config = dict(
    d_model=160,
    n_head=5,
    norm='layernorm',
    init='uniform',
    init_std_o=0.00702,
    optimizer='muon_variant',
    lr=0.00691,
    lr_mult_down=2.0,
    final_lr_fraction=0.1,
    batch_tokens=16384,
)
MLP neurons of a small language model. Each row is named by its layer, matrix (up: input weights) and neuron, and shows model dimensions 48-143. Each number is 500 + 50 x the weight over its row's rms, rounded and kept within 0 to 999. Numbers have three digits each.
Before each neuron's rows, "fires on" lists the tokens most often at its 100 highest values on Wikipedia text that the model never trained on. A number after a token or word is its count.

fires on: " I" 27, " F" 14, " w" 12, " al" 12, "I" 7, " Al" 6
L10.up261:506405460592436495498400492602438447478452492568565518463487496499436530403545522540477494438525455612412493475544425534570541504544514429480460452460530454437533472503527518457561507538608444489429378574482453517548461424534536520445550523536497473570608509544497529535515581575420603457

fires on: " to" 28, " and" 11, "ly" 9, "l" 8, "e" 7, " not" 7
L6.up411:457417455510470478574523492541468474455407512464427440562436494529448522536600501467469468427496542491566470449462489554494490506597560410520537557461550457502510528534506488489454551455465508480520492589470542548500539474502448497431603498507486692508453429460461459494513470530464405504

fires on: "ed" 38, "on" 22, "an" 8, "ul" 8, " in" 8, "ic" 4
L3.up56:446580426511498528513510477491495497414428513564574582493521487530485563519508530459534532519460437516639468525495492486450447526577463531545455522597445602495582445516562457482583462465470524499443360434428439535573494519498478553535520499497451444493517575417488434428430542538488521494

fires on: "ed" 23, "iv" 14, "ent" 12, "un" 11, " and" 8, "ub" 5
L6.up267:559478471435453579473507534501595518460555506513444464488557470499500580542503418391471492527575491499580467463582514420556480573514538503439554519465483551483475448397523457593439452589460475452534446542418546482586544484434552527433497561508454544483445509549550470496525509490459463572

fires on: "," 35, "on" 17, "u" 13, "n" 7, " the" 7, "i" 6
L7.up31:428636550523558497454457495440446445518483412575541457551523591484597551517478587502478555511558511503469518518546549494511472598402402496531517530504471439502532555488460521494527495541497462560466471512373446466513578492440509470544500520447479493527499480488510400536564485535435486489

fires on: "/" 30, " " 27, " |" 22, " o" 16
L3.up4:550455532535467525505499590406591457521520499471489579550489464428423488493566521518531529546489427523436570496545473518565576468491480399409548551576464471494501415581518490429499485500495497513486489549559466408530526509448513585588480482540499563586541504465497524488484601535455455424

fires on: "id" 28, "u" 23, "it" 11, "ad" 7, "iv" 7
L6.up113:489470539478541554486579437518523469537512469514532459431425506505578529467522456426448472537413476497595552474462473516452509565410490455412540517519525432468474603507565526460517455530654526512545537462600468529606561483444470538533531588542494540590427506503431481443532527531514392567

fires on: "ep" 26, "ran" 18, "eb" 16, "r" 10, "re" 9, " F" 4
L8.up105:383429520548477488549458522488439578471517485490530470457557458513491482520558469525565537503472492471558539491508463505455524544527495435514448499442555516494457552613519499543408497580564463569493664529654493516534521499469498542417497525418510489422435550465489420427364468518569458426

fires on: "ly" 30, "oin" 16, "d" 15, "is" 15, "l" 11, "ess" 4
L2.up84:548469438420408464357503561484542470560535540423421537476452521503617526541487466512470571558539473625462543479591493495585524480512506488469505461532511462490588438536519509489425420478527513444485577440443471540526498454514444453540501424587468554556546547437492508483519400485503578569

fires on: "D" 33, "B" 19, "p" 18, "b" 12, "d" 10, " B" 4
L3.up126:469431478470559437505530564596431558562538544454510461400449466518497467459429439525509517402472545516426557519594462499407489567542481541398509594471575615512520543343477518538479501529542590503544531495428514469543486498432482434474585462503447502491455548501444538567470531436455490404

fires on: "et" 31, "or" 26, "ot" 15, "it" 11, "c" 5
L7.up78:526525459485518507525493516394497555454467540436473529416426518463581511480579551502528509466517627461536489519578512478474434541531478568555409596506427496501572492466508421420464503446527599502500545531503523487444468472441632554548569486593430480489572501524491460514466594484518495443

fires on: "n" 19, "f" 12, "o" 6, "5" 6, "0" 5, "us" 4
L8.up182:438548478520506531517539538482452540475334450571539537607568600431458532476506511409460419487482513541449544445504505532480459479542472438428485527523556467413538588659476492485520509555537534565451444582493454531511503506531493428579467559521433507416521462563491453512487479515524500430

fires on: "iv" 24, "ru" 24, "s" 19, "un" 19, "n" 4
L3.up267:498562509443497484486511450431576531497496545458453414549466444574559588478576484439460511474505478536570443488523497466564506434543503500518618530586474527499412507490537584447495445572490517505541497518489533430567609423465531455463553504505560497527482534487536492599576519478534353613

fires on: "en" 16, "ra" 15, "over" 13, "y" 12, "od" 11, "The" 11
L3.up254:517470598467464475427494596529549537459522535392537471654504537593445468485538472468535536410489513459517524448599431523644457460442481543589570537531522496483400448465477518532437503503498517494566560448384549559435502487539506456464511495477551493546474585612532561492462405499589433438

fires on: "ap" 11, " in" 11, " at" 8, "ough" 7, "oc" 7, "ep" 7
L6.up0:535482529531498519501508577557518493537397462587568469534396462432370490551537537488440478439453484532645449495392443446429531513560464523539424512531479528473524549448437476431514545448521503606473487551538469517504473502405563509483493529496535552474551505490495498576530510572464535479

fires on: "et" 44, "o" 12, "c" 11, "." 7, "or" 7
L7.up272:580436442552489574514438470472566558456475508476363429370467412521543501560461475521487489555538591455474481444474522586559498475548408502542473530507544465515554499483542437538538452545458497496475553609556492383540468502526502555520516440536507432499487596527430482497461584533582484441

fires on: "v" 21, "y" 13, "ir" 11, "x" 8, " the" 8, "n" 7
L8.up91:511517429504490529518496625495450474454446429465512492491551464478512478502475535511479517482475619473446508531374535568540485569509549450422519465523492525579504451445521437540520548586436542537518508436427439471477476511514431468471453560585516563468541595441407528529558411568502511555

fires on: "p" 74, " comp" 14, "B" 9
L3.up341:480513536553499455494467497570422534452534483450470546401498420546496505480451391500511591401466479437546474503491562417422549487526427446417475614498504598527408528563509565526510426519521451470560529486490464495545491479470521536520565550497494559349407453472431458536514465447488564408

fires on: " his" 21, "ed" 16, "e" 14, " of" 12, " was" 10, " were" 7
L7.up95:519537509524479557545469577565393574534399448490430524454515541515459463489489517507450473575518466557568501507421514508606421551606493484518478606556501542466467519483444397541459497486569471474456517646515573442511399479395471501480569511525506436461519573462384454448593489495551532497

fires on: "ar" 22, "y" 17, " and" 5, "at" 4, "en" 4
L7.up23:469474510483480552485549448496495513501538571437469477476489495526511438472534521565484422501489427525501518524554501470551492475475565440638509574467561430396530595485483565540486461479476537485527485518420540489480501538540501427495470562442516553507522553545529492439501492507501481462

fires on: " at" 25, " c" 20, " in" 12, " of" 8, "al" 7
L10.up511:566483496408514567508559571503505574461451574523438541511489494513408473552488437375488453453480462572563468512466447445469442501436492555550421492588443416459413508450627438419543527475440458472502496520519505473484471458422452516466464469499547607553591483425485530520493512454499475555

fires on: " of" 16, " to" 14, " on" 13, " from" 6, "an" 5, "al" 5
L8.up261:468491406486498525522617513527576485507538431497424495516518439498509420527466461411459552488503521523479505512571466519507509627622469541458502526461457568492524470414579485573480555496499573484444473564447490509454448511552511545453540547561552495476555547483510516448517491545519415553

fires on: "ore" 20, " of" 19, "al" 13, "y" 13, "l" 9, "ost" 7
L7.up226:457421513415508558554470521649529548481554549512428546521495590497471492458471518427488465467476510478523467595586585547499522503572587450557526461529525533525619441462568423477501428566400531557472500481554532504556428521461562413558489461502494466478480513534498513524453445529531555507

fires on: "an" 61, "al" 8, "ia" 6, "on" 6, "en" 4
L2.up24:437420451515586554485485520482503499510454485431436436585538501653510442530494497505513512497530502544463454486575548504512456505553547589445493358426476580561556411477531517512471474487471560513450466545375528372461472524512516566462503544484490465491541509549463449514553442468524542598

fires on: "is" 31, "v" 17, "-" 12, "p" 6, "m" 6
L10.up228:458523512503566464522520554483413409408515507512531557469485500475474515512459422526555469509516520497552532497416489482429518518452496506454573486508463574467468581478570448591399402558536396576496594529479534522472496498476435567564563466523530569457456518473513486505540503529491531567

fires on: "A" 20, "ill" 16, "D" 9, "ay" 9, "aw" 7, "K" 7
L3.up105:605477438426448532526466522505483497427480523433582408501443453467525538541511497511511515501448523576606443402446431515522503552469503517513574545464568495518478506490506509434507525541494565508407525581446518423447570522519470492526547517538522410554402444584530496442474483474475410421

fires on: "ember" 37, "ary" 16, "eb" 13, "ay" 12, "ov" 12, "ich" 7
L2.up63:472527493484558433570413442576502479502497498607495419463486527394618463447544528495556494510516497505525494482526491492455511427444525527506466509479509548496520471424522472554461553486462529423534491494531548480539473497485471533551496556537521506461382473512602451401459508610512559507

fires on: "y" 26, "ome" 18, "al" 13, " of" 7, "ive" 5, "ame" 4
L8.up353:481481585497513550543479481555524557488499494491397492464457451487484451514481541504565422432499552453457415544506479513440500573573509424415545441431494505443565404525586570434480551537486521479547485477565480548569441578407498488463416479524560440617501429517557422503485477462449583414

fires on: "iv" 21, "i" 10, "ab" 10, "v" 7, ":" 7, "3" 7
L10.up66:543551595481518554463418536473568481444458500497499582519444495490497545504463447481561424450568458565487624454498460435553509555365451492478511550490540540380508357486524594638573525547502514541499524456438534440493530426498521446482528544549404575467478537479416542492562487461520516537

fires on: "th" 35, "|" 12, "p" 10, "est" 9, "nd" 8, "ast" 6
L2.up181:372453433455451531567449533527536483536393513506524547500471493533530491513451537489523426439545497492538557496448526481602450482555526460497485540519386445526545436383537619478462428488599513544538475535615578497543458476498542496464531566514525490468420547493487502597531457490453523520

fires on: "," 99
L3.up331:470544548482506454544506561421540507522550412465550549539449450527563484407388505465530439503482507549482561446519576431456553540511397480419513548539585558528432526474483552543511516496472596543456514512436437441585585426524519558501607441591556559593460416591490443490397537504535580474

fires on: "in" 16, "n" 14, "s" 13, "ag" 11, "l" 7, "g" 4
L7.up474:459491474475501592482457460553415457457438488480516489414448446529530601468450495453471509534441579477587464535373498543511584537382533554532428495549454415474425509532458547513603424544489466574531527475528523433512549491475499528480493498529533548541527603441454476474566396541498534476

fires on: "in" 38, "an" 10, "u" 10, "n" 9, "." 5, "c" 5
L7.up100:518561499578512447534465524557525526513615496518557505443461504501575526502460438478503569553458507509493496533511473461484534584500427536521482483489474480520508432550497536503561445501472512525478534483473372470536585546456484532502491407559489523453556469494429414561611451480460511459

fires on: "ed" 88
L8.up270:518457462455453546521476569498512595475415486561519634501456505479564469470390512499442466496431431581561509462425460413460474517498479527486455583531498486469528503488478524511542449433590566421434456466520442467551381467501585541490534434478482453517533523513427490496458471476519434463

fires on: " b" 67, "," 14, " B" 12, "ember" 5
L7.up356:536532434550547425597408492534495494541544500402536556532499389466564539493502536494531551449440495573452513515480468495536470548481452511491459482508505534523471503462430501509543541450444577601472549506437378585653466433437471506483528490496445432397330464540531494434493532555580535542

fires on: "n" 43, "o" 38, "u" 4
L3.up274:528593406476519443479510512457443413441535386614562465535435531481532487518548504497533510490517502447481467481513511556533525510473542426545439494547466469503485427480557612562498485530498444546548493472469554487547521578525567527502569470528528473515501518420485440462590556457462435439

fires on: "orn" 28, "ied" 11, "os" 10, "ion" 9, "n" 8, "es" 6
L6.up144:506575598509574474511459554563498459585489411535520473392512584421579582486452448525420554533509528529533589511422510435553453405471430532571451544566464524575523428546490612551575553459507503514513480485466536500602463511452415463522497479582498475375457487495468432477453477544428461470

fires on: "n" 27, "ent" 22, "iv" 13
L6.up14:388445474452526499546619485449450517517553414451511436562519625451448550478482515501432476509456599399490551505492479580446510596493543460422547563476518483483521527517482427511567427556535589498475505542595425488513602409507443423551439624512474567446542550475460526520569481538417477558

fires on: "ch" 26, "ember" 24, "ly" 16, "eb" 11, "ary" 11, "p" 9
L2.up391:439520486471576343496420536464545510544552437589539487435455456502564477462530523546613549581502499406514518530513525585493481406513568517471598476472441521617419567462510466555463433439583497442479523560547504516562451529432506506485579530583505509440410475381507470464447541576481535575

fires on: "e" 15, "ite" 12, "ad" 11, "ace" 9, "ic" 6, " I" 6
L7.up286:499482535469554556456537519421455511468522484563508487477484526481395405461458506589517548496548495375490585509550483566409528605566477555501469605524589498455465439550490471487547495504520640579470491537479541449498498462463440505489497568489511470549508565582475511538506450548457459584

fires on: "l" 33, "v" 18, "s" 14, "i" 9, "ong" 5
L8.up417:472530590503543499526405437617509536514439468560575505473426530487546554511441395447595426485522475571505574491432509491506565455452558479475465569478544458504463466460522534516584412611472530442563548498400524513533520491426467477498495481525519544511580458443448497569557456611505497517

fires on: "est" 20, "th" 13, "or" 12, "st" 8, "et" 8
L2.up451:500461448513588501520458496462520533510463527440442605523538486531432502517480392412484487422517519465515500484486494559451472524553538449624462494505388481474664584438547495558403505424549555450493494601560492467531537443449478493496493497461511509451407593535425541558478568485557404590

fires on: "th" 15, "ld" 14, "a" 13, "ay" 8, "all" 6, "ill" 6
L10.up397:536523494513417493551492445442443486423578616466489473514510628465494509449476492467456525387482534580471444486494381522507491557543539529498521548493551394526380572545513480471494483568466472519505498518397517420550427588503494553450536452470523567489482411573456443471507476491515506506

fires on: "ep" 20, "r" 17, "m" 14, "p" 12, "t" 7, "st" 5
L8.up390:527425437570461402536565412545391541435540390560545528398554501482523525493492476510500460488449594500554451528547508551483529521492457505516476510466425476430535580522512447512482424449530465522471608519616469504509544516479530583551543512496527534443484486393416467454445489540493415471

fires on: " I" 48, "ing" 26, "or" 18
L3.up496:501519438503437500395387528538510494495480450447549520504521539461440458448526522548497478482602526482445516513555478530436554486504506467464504532446515448504520460430511442540551416594524616593468484534487578542534548356485534528434522475523493547522510473506430506509520546498504475559

fires on: "n" 28, " on" 20, "ased" 14, "ate" 14, "ied" 11, ":" 7
L3.up44:479489590516522491454433521567477409509432477589475449488421502413462620472575446504424487500496463498529547411556421556431578434516490500487586536523591477553515514484526502572529577410486542515466464430488610442588476507537545477511547442474448516413547512529468485572440460508585462456